python train.py --hidden_size=160 --num_attention_heads=2 --head_dim=64 --vocab_size=3233 --norm_eps=1e-05 --qk_norm=true --attn_scale=0.144 --init="trunc" --init_std_qkv=0.0341 --lr_mult_o=2.0 --lr_head=0.00758 --batch_tokens=32768 --max_seq_len=512 --doc_mask=true --dataset="wikipedia_en"
MLP neurons of a small language model. Each row is named by its layer, matrix (up: input weights) and neuron, and shows model dimensions 80-143. Each number is 200 + 30 x the weight over its row's rms, rounded and kept within 0 to 999.
Before each neuron's rows, "fires after" lists the tokens most often just before its 100 highest values on Wikipedia text that the model never trained on. A number after a token or word is its count.

fires after: "–" 26, "1" 16, "|" 14, "0" 9, " " 6
L12.up104,155,213,245,157,244,175,212,255,210,143,228,222,151,189,234,171,173,178,217,154,239,190,208,152,189,232,164,193,268,176,199,209,137,231,170,186,222,210,191,196,217,220,221,209,178,177,188,225,160,196,194,180,226,186,229,232,141,164,163,222,201,189,250,162

fires after: " t" 21, " ag" 8, " c" 6, "ort" 5, " dec" 5, " C" 5
L4.up174,249,215,171,273,231,212,176,191,202,177,131,155,224,141,166,227,200,233,240,224,178,174,219,202,233,183,206,194,163,219,198,215,228,183,233,200,212,238,188,166,166,197,203,184,222,177,245,193,227,238,197,209,221,181,220,260,251,167,240,179,225,189,240,217

fires after: "1" 32, "9" 28, "0" 27, "ebsite" 5
L11.up233,212,247,230,147,185,264,203,213,162,186,217,177,194,187,156,168,201,224,197,169,216,224,170,193,179,203,167,213,206,191,193,245,195,217,214,203,164,240,153,122,170,199,204,227,194,126,237,180,147,187,169,237,198,194,212,201,212,200,193,196,187,178,180,172

fires after: "9" 18, "0" 17, "8" 15, " as" 5, " qu" 4, " k" 4
L10.up47,217,214,162,175,215,156,170,204,169,222,169,169,199,248,215,190,209,221,207,241,230,206,211,192,205,224,163,233,221,190,208,122,144,171,172,196,228,243,219,218,169,181,191,216,226,216,232,208,224,244,233,163,175,168,222,230,242,252,180,171,212,193,206,252

fires after: " |" 53, "." 8, " T" 5, "|" 4, " F" 4, "-" 4
L11.up24,132,175,201,224,182,225,184,177,139,181,221,158,190,181,188,217,121,200,245,208,185,225,191,178,178,134,169,143,177,210,186,278,210,177,182,118,171,190,169,186,208,264,176,193,220,187,146,161,201,217,208,174,268,177,198,204,178,231,242,223,190,271,227,221

fires after: " F" 18, " T" 13, "ut" 7, " Q" 6, " S" 5, " P" 4
L5.up350,229,190,114,228,192,221,216,149,159,239,242,184,199,194,193,194,175,203,207,189,171,206,165,192,170,138,243,201,188,209,197,216,218,186,255,225,253,229,185,210,174,212,173,154,208,222,217,157,175,218,196,222,227,213,184,221,227,233,246,231,193,259,181,231

fires after: "2" 48, "\n" 30, " \"" 4
L10.up458,195,167,193,232,234,206,192,204,196,192,231,185,186,186,257,209,235,134,159,174,176,173,275,194,183,183,165,217,196,227,205,175,214,201,236,226,242,190,184,227,185,238,201,210,228,159,180,177,188,247,148,202,230,140,222,205,233,187,179,169,215,202,176,207

fires after: " T" 18, " G" 13, " A" 9, " B" 8, " a" 8
L5.up262,228,189,153,219,156,151,185,245,185,156,185,214,154,247,190,189,269,151,229,198,237,184,225,163,176,213,220,174,190,174,195,188,194,207,211,209,206,223,175,198,223,227,168,195,227,198,181,156,212,235,181,193,159,229,214,204,203,200,165,217,182,206,195,213

fires after: " (" 40, "-" 22, "–" 9, "\n" 7, "'" 5, "/" 4
L4.up353,174,188,187,159,252,174,225,238,214,170,261,159,241,217,267,134,174,198,209,259,189,167,208,221,200,209,193,176,202,215,228,207,249,249,232,182,203,214,253,194,196,149,187,201,191,210,212,246,177,220,184,166,233,216,234,217,185,174,184,178,173,204,197,274

fires after: "0" 39, "2" 18, " I" 7, "ä" 4
L5.up323,219,228,205,217,174,213,157,207,196,197,195,209,192,225,198,209,258,223,200,197,229,248,253,200,141,149,189,184,226,182,230,235,184,212,208,206,236,240,166,171,197,154,230,239,212,160,226,193,216,208,202,236,182,214,181,177,183,211,201,155,185,186,235,232

fires after: " P" 28, " O" 17, " B" 6, " T" 5, " A" 5
L6.up453,248,219,204,211,203,185,241,223,208,233,165,189,165,187,208,164,228,227,152,250,224,271,191,185,231,168,204,226,221,199,220,233,150,156,241,221,252,193,133,130,197,203,202,205,198,157,194,262,218,204,237,128,216,217,265,188,202,205,184,212,205,207,217,191

fires after: "-" 18, " \"" 12, " (" 11, "A" 6, " cont" 4
L4.up167,217,193,187,183,223,198,147,265,221,243,159,190,206,249,211,214,198,205,162,240,146,196,223,210,182,231,262,190,143,235,206,160,147,157,214,198,133,164,185,181,206,231,210,222,216,210,210,214,236,175,226,220,278,143,241,212,177,149,222,182,231,195,217,233

fires after: "1" 15, "3" 14, "5" 13, "0" 10, "9" 9, "2" 8
L11.up178,225,219,211,185,195,169,170,240,206,202,208,191,197,194,190,211,190,185,236,199,226,218,195,144,206,213,222,304,193,207,156,214,118,210,196,165,210,199,217,171,199,243,248,257,230,187,232,214,203,182,177,196,157,208,192,199,207,211,190,231,162,180,192,212

fires after: " D" 17, " C" 12, " St" 9, " P" 8, "D" 6
L3.up321,238,160,214,200,210,188,211,213,181,169,177,138,186,242,176,274,207,222,199,232,161,178,156,230,201,189,233,212,166,165,226,193,197,215,299,165,167,236,142,160,195,228,181,210,231,187,186,233,260,187,252,175,189,177,163,208,215,179,228,191,223,173,196,151

fires after: " " 69, " in" 14
L9.up436,177,204,232,111,183,207,201,217,232,210,250,149,147,209,201,190,207,185,185,198,157,171,225,185,206,205,171,198,179,247,190,140,123,190,183,229,191,193,200,209,169,139,188,190,243,153,201,233,182,177,223,174,214,253,225,187,251,169,196,168,179,221,185,274

fires after: "0" 69, "9" 18, " U" 6, "–" 5
L8.up122,228,200,204,193,175,207,181,207,154,213,205,172,218,203,159,171,223,217,264,178,214,261,191,248,162,196,159,135,238,186,179,171,203,227,181,149,224,184,166,219,129,190,186,193,194,194,238,201,177,219,236,211,176,201,267,227,231,220,195,182,187,229,198,198

fires after: "|" 34, " In" 29, "-" 13, "In" 10, " in" 8
L4.up347,172,161,239,183,216,191,240,242,195,166,245,161,205,190,163,187,202,193,232,224,171,149,179,174,198,234,188,189,125,183,157,180,186,146,205,183,207,220,218,223,189,209,160,217,241,202,258,292,219,180,192,141,232,174,230,257,186,170,207,155,182,202,237,229

fires after: " P" 13, " O" 10, " D" 10, " T" 7, " o" 6, " A" 5
L5.up326,207,206,202,253,198,174,154,153,181,163,191,182,194,224,150,233,277,163,205,197,233,183,211,228,155,194,202,222,160,189,231,240,192,166,206,177,191,144,172,180,212,199,155,213,224,200,218,206,251,161,237,181,112,191,187,258,209,193,194,194,187,144,188,193

fires after: "\n" 62, "." 8, "-" 8, "===" 4
L4.up376,151,202,178,218,282,110,175,169,236,197,212,169,213,212,217,192,243,221,203,197,188,158,239,227,199,239,226,188,213,218,211,206,196,225,228,207,225,203,195,182,208,195,148,250,198,181,180,203,163,230,171,168,189,201,258,185,206,197,199,174,180,189,252,165

fires after: "," 20, "." 13, " (" 7, "-" 7, " Cro" 5
L12.up204,247,225,161,166,243,191,165,190,235,220,220,156,174,233,187,200,222,200,155,265,162,166,189,210,188,184,196,145,154,208,216,202,217,183,225,185,179,181,213,201,227,202,174,216,190,189,230,110,169,218,185,169,205,224,200,204,280,211,152,165,194,252,195,156

fires after: "1" 24, "0" 19, "–" 15, "2" 11, "9" 11, "8" 6
L10.up285,212,230,208,127,177,187,229,248,183,175,189,221,212,197,209,172,153,194,208,209,203,211,203,237,158,223,179,228,217,162,193,223,150,263,210,206,219,165,198,181,204,168,220,209,205,204,222,206,198,174,156,216,200,182,152,200,140,229,140,181,177,239,205,175

fires after: " m" 15, " c" 15, " C" 11, " comp" 11, "C" 7, " M" 6
L3.up478,220,169,203,187,224,184,180,181,198,161,199,197,204,195,220,150,173,222,197,206,218,164,189,216,150,221,190,160,187,218,239,182,262,222,225,181,260,184,220,206,200,164,267,119,224,168,206,208,189,154,176,264,206,199,217,210,135,185,174,186,185,191,199,216

fires after: "2" 79, " " 13
L8.up61,182,192,202,157,206,244,155,206,225,207,238,148,124,177,194,181,223,209,221,224,197,162,213,176,157,226,132,193,206,239,218,197,220,226,145,189,230,208,209,161,210,162,162,237,211,223,220,236,149,206,200,245,220,261,168,172,176,180,196,194,245,190,191,188

fires after: " M" 17, " m" 16, " Ph" 10, " ph" 10, " as" 7, "M" 6
L4.up445,237,211,213,221,226,208,168,232,161,167,209,193,194,191,241,166,172,245,189,184,209,192,188,180,225,199,212,211,193,227,194,226,225,189,227,155,206,184,247,216,237,212,222,145,175,109,243,255,207,163,228,215,227,191,231,175,177,173,187,227,241,196,204,154

fires after: " " 39, " H" 10, " N" 7, " St" 5, " Y" 4, "." 4
L8.up170,194,190,191,203,228,197,267,242,226,149,195,182,178,118,188,217,237,172,221,206,229,255,213,205,200,187,200,228,224,233,227,254,205,199,162,182,156,232,213,180,193,221,171,223,241,137,140,245,210,229,213,207,204,196,255,230,183,176,232,231,203,211,170,175

fires after: " H" 19, "1" 17, " O" 9, "0" 8, "9" 8, "2" 7
L6.up479,225,247,126,200,242,201,148,139,146,223,184,187,219,205,183,222,205,239,129,210,212,204,171,195,210,213,197,148,210,178,206,241,237,230,184,179,199,184,168,173,133,185,197,242,210,192,224,213,172,126,261,237,261,253,190,195,181,208,206,223,215,202,198,265

fires after: " c" 42, " W" 5, "C" 5, "c" 5, " co" 4
L3.up337,175,160,211,186,225,191,167,178,170,199,198,260,249,225,197,153,236,202,250,201,223,199,146,199,204,168,167,179,196,217,228,246,242,167,253,184,234,230,203,185,150,152,215,201,173,206,177,204,247,215,174,188,277,217,204,207,208,222,186,196,139,192,183,184

fires after: "0" 41, "9" 27, "8" 17, "7" 4
L10.up303,254,196,176,218,228,199,206,224,176,181,183,247,189,192,215,177,217,197,173,252,214,207,216,186,186,162,185,241,222,222,257,186,178,172,212,222,229,204,209,208,159,178,167,202,220,156,194,194,230,260,201,201,161,254,188,187,240,211,165,190,236,206,134,187

fires after: " sc" 20, " sp" 10, "ac" 10, " sh" 6, " Sc" 5, "ud" 5
L3.up79,184,229,154,190,175,194,166,212,158,207,205,208,177,209,234,155,210,218,200,165,146,183,217,157,219,214,165,186,193,254,172,185,208,209,213,198,215,210,196,186,211,123,190,166,230,200,230,185,195,210,194,211,230,211,234,173,206,222,239,199,126,210,206,280

fires after: "'" 28, " in" 14, " out" 6, " Ab" 5, " of" 5, " for" 4
L6.up5,162,273,225,201,266,200,152,234,177,260,156,157,203,233,180,213,191,218,180,184,197,232,207,199,182,185,200,187,204,249,184,151,171,193,180,189,224,248,191,202,140,208,171,171,239,145,206,230,242,185,206,199,242,194,173,131,280,143,231,188,237,216,185,175

fires after: "4" 20, "1" 19, "2" 11, " P" 8, "3" 7
L10.up209,219,241,180,249,222,181,163,156,160,213,145,184,253,167,185,205,233,207,226,209,168,213,204,155,186,134,217,215,195,189,171,206,212,192,189,143,155,232,201,178,206,195,214,233,180,198,184,185,220,198,188,189,162,195,210,186,201,220,195,224,181,158,192,220

fires after: " " 44, " in" 7, "-" 5
L8.up481,205,201,173,229,257,154,185,233,217,152,234,133,160,166,183,205,187,175,225,191,169,224,220,172,233,251,200,175,189,187,230,196,203,215,196,142,211,208,151,159,222,186,202,204,255,213,242,217,186,232,219,212,145,263,188,205,285,190,218,222,203,191,190,201

fires after: " c" 28, " C" 9, "ic" 5, " f" 4, " dec" 4, "c" 4
L3.up409,244,264,194,199,226,165,213,177,144,198,178,225,216,197,178,138,207,192,229,168,233,184,173,259,239,214,156,188,199,210,251,241,196,245,207,216,215,235,239,153,219,178,215,187,217,167,202,172,227,203,192,196,254,254,196,171,203,300,166,211,156,231,173,173

fires after: " att" 13, " m" 12, " f" 10, " M" 6, " In" 6, " b" 5
L3.up484,190,181,280,232,165,195,158,222,230,138,222,169,183,200,191,171,151,254,232,184,200,213,231,238,179,207,127,245,199,190,209,175,224,226,220,190,168,250,187,160,250,145,203,139,191,203,198,241,285,152,259,215,250,196,205,192,210,214,235,184,249,192,209,167

fires after: " P" 27, " T" 18, " M" 14, " m" 4, " V" 4
L3.up183,222,179,151,177,159,167,222,204,184,203,190,173,238,153,206,216,228,234,173,227,135,197,202,187,193,168,257,204,209,225,180,181,217,176,224,216,232,241,174,141,217,184,202,176,179,214,193,202,208,146,231,185,199,211,206,241,242,155,168,240,165,240,203,199

fires after: " |" 53, " the" 6, "\n" 4
L10.up201,230,190,184,204,265,236,186,253,193,219,217,149,208,181,202,210,223,176,228,235,185,177,157,144,254,210,210,206,220,194,187,187,184,165,199,205,211,199,226,177,217,173,152,126,230,176,209,212,225,269,198,233,224,182,216,148,210,144,212,185,265,186,239,157

fires after: " " 31, " U" 9, "U" 6, " in" 5
L8.up153,256,201,202,209,199,163,166,221,218,208,216,251,186,211,161,198,207,236,158,186,172,213,213,197,231,219,250,175,217,196,201,189,242,228,200,195,248,208,175,236,212,206,190,167,200,169,190,204,179,175,191,225,234,178,173,212,272,229,243,208,226,142,174,225

fires after: "9" 83, "0" 7, "8" 5
L11.up110,216,191,159,204,264,223,196,225,222,190,163,182,185,204,203,242,152,241,151,184,215,194,227,172,223,244,155,192,232,199,185,184,174,169,155,211,188,203,168,182,166,177,165,194,198,156,228,210,202,216,189,235,230,218,160,220,245,247,163,208,213,209,147,190

fires after: "," 27, "." 16, " and" 10, " of" 9, " that" 4
L5.up37,186,239,214,246,204,211,197,246,169,207,196,123,202,208,215,184,209,192,128,240,173,228,232,199,189,158,169,165,179,164,202,200,242,185,175,240,194,215,166,200,225,215,183,165,198,196,212,192,196,220,174,172,238,170,235,205,210,219,175,193,142,220,188,181

fires after: " the" 32, " |" 25, " a" 17
L8.up305,234,196,234,238,171,175,209,212,244,172,196,206,158,198,211,223,160,150,180,200,157,181,208,163,169,229,198,158,178,169,135,217,181,193,198,100,265,211,203,190,213,208,171,196,175,187,194,199,164,164,168,178,180,211,219,327,207,167,228,227,203,219,183,199

fires after: "1" 35, "." 14, "," 13, " ." 5, "3" 4
L5.up421,168,186,231,170,173,228,187,160,207,268,187,154,269,194,214,185,197,200,219,228,227,203,205,243,194,172,193,152,209,152,173,192,189,183,237,203,121,203,240,192,209,159,171,210,195,159,218,137,218,190,201,198,176,226,209,235,193,193,154,157,198,201,195,176

fires after: "-" 16, " P" 15, " f" 12, " F" 5, "ff" 4
L4.up387,216,186,167,177,222,176,185,149,175,179,245,174,172,213,253,214,194,226,215,189,215,172,244,212,160,236,228,213,205,155,200,214,202,192,249,170,199,227,173,176,195,210,184,135,224,216,223,144,207,217,195,167,178,185,206,199,225,159,171,245,186,245,205,217

fires after: " " 64, " the" 6
L12.up155,208,215,154,187,188,190,232,271,205,245,214,189,200,204,185,271,242,196,205,195,173,211,208,177,199,204,188,212,216,179,172,188,204,164,218,211,245,178,157,192,202,172,138,149,217,197,230,228,217,181,159,225,173,202,253,216,184,219,164,216,243,218,191,189

fires after: " " 68, " |" 7, "2" 6, " N" 4
L11.up99,227,203,220,126,200,172,246,203,211,203,187,202,201,156,193,217,230,207,188,238,220,225,209,207,204,204,179,150,180,280,215,192,203,234,193,150,155,205,205,203,194,251,213,218,187,182,222,159,244,283,238,170,165,233,182,188,175,196,193,183,265,183,226,208

fires after: " C" 21, " c" 18, "ct" 10, " H" 8, " h" 7, "C" 5
L3.up483,232,212,97,228,205,218,173,166,273,145,188,146,217,200,214,217,171,173,255,226,193,225,182,200,197,169,198,166,173,134,214,198,267,221,233,169,178,173,208,213,161,217,248,189,208,172,191,175,256,180,219,213,241,181,257,221,216,198,186,257,179,242,194,249

fires after: "," 77, "c" 5
L5.up92,182,224,194,224,212,239,197,185,209,223,188,173,209,210,220,198,189,240,249,216,159,163,187,242,231,255,249,201,149,168,188,206,228,177,180,254,164,230,206,135,205,163,180,205,233,144,235,181,173,132,190,223,203,229,215,228,196,205,155,152,170,211,183,152

fires after: "7" 23, "9" 23, "8" 10, "5" 6, "0" 5
L6.up289,227,200,195,205,193,210,198,244,216,178,174,182,184,176,178,196,232,191,190,196,301,208,179,148,161,220,247,197,201,199,183,140,124,177,210,221,168,243,199,157,194,150,199,179,191,226,153,267,186,218,155,215,203,191,205,157,261,218,179,220,169,227,224,170

fires after: "a" 19, "h" 14, "r" 12, "b" 4, "ar" 4
L8.up354,207,162,240,201,232,250,170,241,211,202,160,222,252,198,169,202,165,188,182,172,214,208,182,177,207,212,197,202,258,203,215,214,165,206,208,187,217,180,198,244,206,244,218,238,195,197,148,222,188,218,206,239,213,177,157,215,217,162,179,173,234,170,238,169

fires after: "1" 36, "9" 15, " " 10, "0" 10, " the" 6
L10.up197,184,208,160,174,130,249,231,195,204,193,198,180,200,174,140,160,217,185,175,225,215,198,244,205,202,211,196,199,259,187,216,169,205,173,216,191,209,150,184,239,139,191,152,206,172,176,188,160,214,218,195,171,176,221,223,260,218,196,171,200,222,236,167,220

fires after: " c" 15, " C" 12, " m" 11, " f" 7, "c" 4, " qu" 4
L4.up126,186,237,234,171,150,223,243,165,234,201,195,173,228,199,218,195,231,218,236,211,170,223,172,278,241,152,241,130,184,188,222,215,181,150,168,264,145,223,191,163,214,195,209,154,203,179,181,217,222,179,197,176,214,194,256,171,208,198,190,228,193,190,212,192

fires after: " H" 18, " h" 14, " Mc" 7, " c" 5, " cult" 4, " sc" 4
L4.up59,211,185,199,151,201,155,206,196,148,141,229,192,193,268,146,181,202,167,215,208,223,226,163,261,187,192,185,191,224,142,179,263,191,199,226,204,240,179,208,161,173,227,211,231,205,195,210,198,200,208,174,208,187,232,197,189,192,172,171,211,162,246,243,235

fires after: " " 29, "2" 23, "," 9, "–" 4, "born" 4
L11.up484,156,181,184,203,185,193,164,240,179,212,224,168,191,209,197,199,236,237,187,197,246,162,241,219,149,236,191,222,224,232,203,224,206,228,225,195,218,168,154,212,250,147,193,232,204,178,199,225,198,180,177,248,161,168,249,228,187,196,201,192,260,243,191,177

fires after: " on" 18, " the" 14, " in" 8, " at" 6, "ab" 4, " " 4
L6.up294,247,180,195,201,214,147,187,151,234,238,226,200,198,224,218,145,190,190,188,230,260,180,239,163,210,189,192,206,165,238,216,191,230,183,225,169,251,209,193,233,211,199,227,226,235,141,187,236,179,171,162,202,202,185,185,214,211,208,202,233,233,222,178,195

fires after: " |" 25, " C" 16, " c" 8, " G" 6, "8" 5
L11.up327,243,191,158,201,197,212,214,269,172,235,164,176,178,207,155,195,190,214,218,211,212,171,150,182,214,152,220,171,207,196,235,244,222,183,242,203,177,202,136,223,165,273,210,181,228,167,169,180,252,183,234,243,268,202,180,170,242,216,181,256,156,255,308,179

fires after: " W" 18, " N" 9, " D" 8, " K" 8, " G" 6, " T" 5
L4.up349,220,172,229,232,198,204,232,145,185,147,215,199,204,154,218,192,248,245,178,213,269,199,241,181,182,224,168,235,172,208,192,206,171,187,141,177,200,221,158,199,199,207,164,171,293,247,225,198,154,248,221,134,209,230,231,194,181,188,177,201,236,205,212,169

fires after: " St" 33, " under" 6, "ith" 6, " F" 6, "and" 4
L5.up42,107,207,219,232,173,167,241,212,199,191,164,156,178,245,178,204,176,222,225,210,208,152,208,208,201,233,199,189,211,203,213,206,173,182,183,240,140,191,181,185,153,139,187,205,223,218,171,229,186,211,165,265,197,167,189,245,228,167,199,168,236,179,248,169

fires after: "0" 40, "9" 13, " l" 4, " H" 4
L9.up246,138,224,192,231,193,190,181,141,180,165,233,170,216,214,188,176,204,217,181,161,201,236,208,243,180,191,218,148,245,159,215,234,252,199,266,224,216,181,197,159,193,186,175,203,176,169,248,196,246,222,197,222,197,220,257,201,183,179,176,150,217,252,166,170

fires after: "–" 70, "1" 10, "-" 8
L5.up96,181,173,184,195,209,213,196,279,197,196,177,172,176,259,170,220,249,198,226,177,234,213,222,139,205,187,219,182,210,211,235,208,151,175,235,231,129,177,194,153,210,204,239,212,181,173,190,200,186,180,205,235,169,190,257,189,185,189,231,136,229,157,233,236

fires after: " H" 15, " h" 12, " W" 9, "H" 8, " w" 7
L4.up203,190,226,175,201,208,204,221,224,202,168,236,231,208,218,175,153,252,164,195,190,239,227,162,267,164,187,173,160,195,210,211,211,200,225,215,232,163,207,186,158,225,179,220,198,240,264,166,176,199,146,204,203,206,173,207,197,191,161,210,253,213,224,195,199

fires after: "\n" 42, " (" 16, "-" 15, " \"" 4
L5.up44,181,262,177,176,236,142,220,173,187,165,233,189,225,231,172,184,224,186,212,180,233,188,190,173,188,202,195,204,229,162,204,173,238,193,177,142,247,216,276,208,207,192,146,253,170,222,223,210,216,238,212,178,220,191,202,247,182,136,239,212,210,190,228,221

fires after: " D" 17, " T" 15, " C" 7, " L" 6, " R" 5, " H" 5
L6.up280,187,132,174,244,170,166,143,181,173,213,171,185,199,209,151,187,221,159,206,250,220,239,164,275,204,234,198,201,152,177,184,151,217,180,220,214,230,192,166,151,171,195,178,130,208,149,192,153,190,174,235,150,170,166,171,220,207,242,202,205,233,209,164,200

fires after: "0" 66, "9" 7, "5" 6, "8" 4
L8.up206,249,152,191,191,162,180,180,166,168,206,232,229,217,226,203,232,130,184,194,194,210,231,201,202,224,192,150,186,196,155,202,173,233,147,208,201,218,186,175,184,135,186,161,215,253,234,252,227,180,194,185,200,196,289,208,174,116,197,192,274,142,217,232,244

fires after: "0" 36, "2" 14, "7" 8, "9" 7, "1" 6, "3" 5
L3.up424,261,253,170,218,193,155,206,174,237,192,181,145,196,226,212,214,192,186,262,203,213,233,235,182,168,215,251,178,270,225,232,222,162,177,217,217,179,234,232,194,194,172,250,189,222,201,161,212,184,188,179,270,232,158,163,175,223,201,163,195,133,150,165,226

fires after: "'" 47, "-" 6, "’" 5, " \"" 4
L4.up461,227,159,236,185,203,164,178,180,207,175,154,166,207,217,189,236,218,200,185,207,163,182,207,221,170,198,197,214,140,168,253,179,180,203,206,210,222,232,240,266,220,189,181,247,171,201,230,221,207,217,212,240,185,231,250,205,231,169,206,194,203,197,188,309

fires after: "\n" 59, " |" 14
L4.up121,202,210,211,232,195,212,174,156,242,190,167,182,189,195,182,180,228,159,169,170,130,138,196,185,144,215,195,250,179,157,176,149,168,185,199,202,222,148,216,150,189,204,181,170,242,201,194,177,198,219,186,193,188,179,273,267,206,217,211,178,223,161,235,230

fires after: " in" 47, "a" 9, " " 9, " a" 4
L8.up133,208,190,233,247,189,257,188,199,208,181,221,231,182,222,166,219,191,227,137,238,170,204,193,212,196,230,184,190,186,250,198,209,186,166,205,165,227,207,168,181,256,179,245,195,220,158,226,254,214,140,182,223,190,198,147,218,214,199,215,201,218,202,183,233

fires after: "\n" 23, " Is" 17, " s" 8, "s" 5
L8.up67,195,183,209,182,195,202,178,248,171,212,162,190,233,199,193,160,205,136,190,178,205,220,199,239,260,176,182,176,218,143,182,199,175,240,185,205,216,198,227,150,234,178,190,161,216,233,229,183,230,282,217,238,144,208,184,237,225,224,176,253,208,239,223,174

fires after: "9" 41, "0" 12, " of" 4
L12.up86,215,148,173,197,240,164,223,195,171,218,199,205,163,196,188,144,193,209,142,198,216,191,184,155,180,187,191,229,242,172,244,177,203,209,214,220,220,173,144,184,178,252,159,184,190,155,195,229,186,269,169,208,216,193,195,185,230,130,176,213,220,211,214,186

fires after: " sc" 11, " bl" 10, " St" 10, " sp" 8, " And" 7, " Br" 5
L4.up23,193,258,182,229,194,167,146,206,107,218,228,167,193,164,202,182,193,266,224,182,247,184,150,146,237,260,201,229,185,228,160,221,207,178,201,201,196,184,194,216,240,158,197,182,224,201,190,189,233,192,218,198,208,204,225,208,209,250,177,162,220,221,183,200

fires after: "0" 54, "9" 17, " C" 7, " " 5
L8.up285,235,233,160,182,200,168,156,208,252,179,233,161,211,227,202,192,240,224,185,149,214,198,219,245,175,194,164,157,196,204,235,198,234,181,173,163,197,218,175,245,205,182,197,155,185,220,170,173,200,229,179,216,203,195,210,155,160,222,163,183,185,140,212,194

fires after: " E" 10, " A" 10, " G" 9, " H" 8, " D" 7, " W" 6
L11.up368,197,205,253,221,219,182,217,153,170,215,200,215,187,190,224,254,264,186,192,194,269,204,206,184,242,194,162,176,178,166,159,174,245,168,179,197,180,232,152,230,181,208,263,155,276,164,189,161,238,206,244,220,200,181,170,150,170,218,224,226,206,202,201,265

fires after: " ex" 17, " s" 10, "s" 6, " out" 6, "S" 6, " inter" 5
L6.up204,151,162,146,268,225,222,155,257,172,204,216,205,229,208,201,179,203,203,154,216,203,203,203,224,170,208,220,208,230,184,212,171,190,279,152,227,184,210,230,179,232,145,154,266,178,151,237,215,207,236,253,215,204,172,174,247,162,180,164,215,206,201,206,237

fires after: "9" 22, "2" 16, " the" 11, "1" 10, " " 8, "8" 6
L8.up75,219,211,192,206,189,187,221,267,202,198,195,187,193,210,173,202,208,169,206,208,217,220,206,154,160,223,207,207,199,160,207,165,179,215,211,153,240,235,174,223,202,240,220,217,214,182,257,248,183,190,192,215,259,280,186,257,227,242,223,205,185,163,176,239

fires after: "1" 34, "5" 19, "w" 8, " " 8
L5.up162,190,190,221,161,185,233,208,230,195,215,209,153,217,174,200,232,142,220,226,240,169,221,270,157,147,256,255,176,214,218,214,209,183,186,139,221,168,163,172,185,175,169,164,136,189,188,208,248,181,178,225,180,199,225,245,236,202,200,154,204,189,193,210,204

fires after: "5" 25, "1" 10, "4" 10, "0" 9, "7" 9, "2" 9
L9.up332,185,158,199,236,185,209,187,182,217,229,185,211,204,163,204,213,167,177,204,202,234,216,252,211,206,178,212,230,180,130,214,176,170,224,198,166,177,222,193,185,202,172,188,236,207,170,234,207,199,215,196,261,218,203,209,217,127,205,154,255,197,203,274,201

fires after: "0" 30, "1" 13, "2" 10, "9" 10
L9.up283,221,250,216,169,181,177,198,137,162,190,202,165,193,215,227,207,195,248,211,227,224,221,166,237,223,159,167,195,232,238,208,224,194,227,187,244,156,222,163,252,152,121,248,228,232,202,236,175,192,231,236,206,193,257,208,195,150,239,204,225,182,151,193,230

fires after: "0" 81, "9" 15
L5.up464,238,260,167,167,112,182,188,209,227,174,190,214,182,177,198,227,181,236,250,150,226,207,221,234,140,215,195,153,245,231,235,191,180,216,245,183,205,230,171,213,212,175,174,191,161,219,197,204,260,186,217,241,190,165,155,199,195,237,204,213,258,183,202,189

fires after: "0" 24, "1" 17, "il" 7, " |" 6, "F" 5
L5.up157,165,175,221,163,212,265,201,142,195,224,213,206,184,169,270,229,216,271,161,156,229,190,185,236,143,191,175,181,234,154,195,264,203,209,142,209,200,257,206,215,183,212,217,194,201,211,222,218,148,231,162,266,201,231,205,209,167,198,180,219,169,160,260,175

fires after: "0" 21, "″" 16, "°" 11, "7" 7
L4.up480,214,214,148,216,182,194,186,161,211,164,194,152,247,234,206,201,241,195,208,222,253,213,191,147,223,171,227,146,176,228,197,178,198,204,242,231,199,178,239,178,231,166,205,208,245,214,228,238,185,199,188,230,152,171,270,215,237,208,183,230,219,220,227,189

fires after: " N" 15, " G" 15, " H" 14, " c" 11, " h" 5, " D" 5
L3.up45,267,184,154,205,220,162,138,184,181,195,227,202,214,249,175,202,185,191,195,223,267,173,148,194,213,206,189,176,218,155,223,217,175,203,309,232,154,214,192,209,249,252,176,214,214,192,161,161,224,168,247,194,217,190,215,155,173,193,136,206,217,224,232,210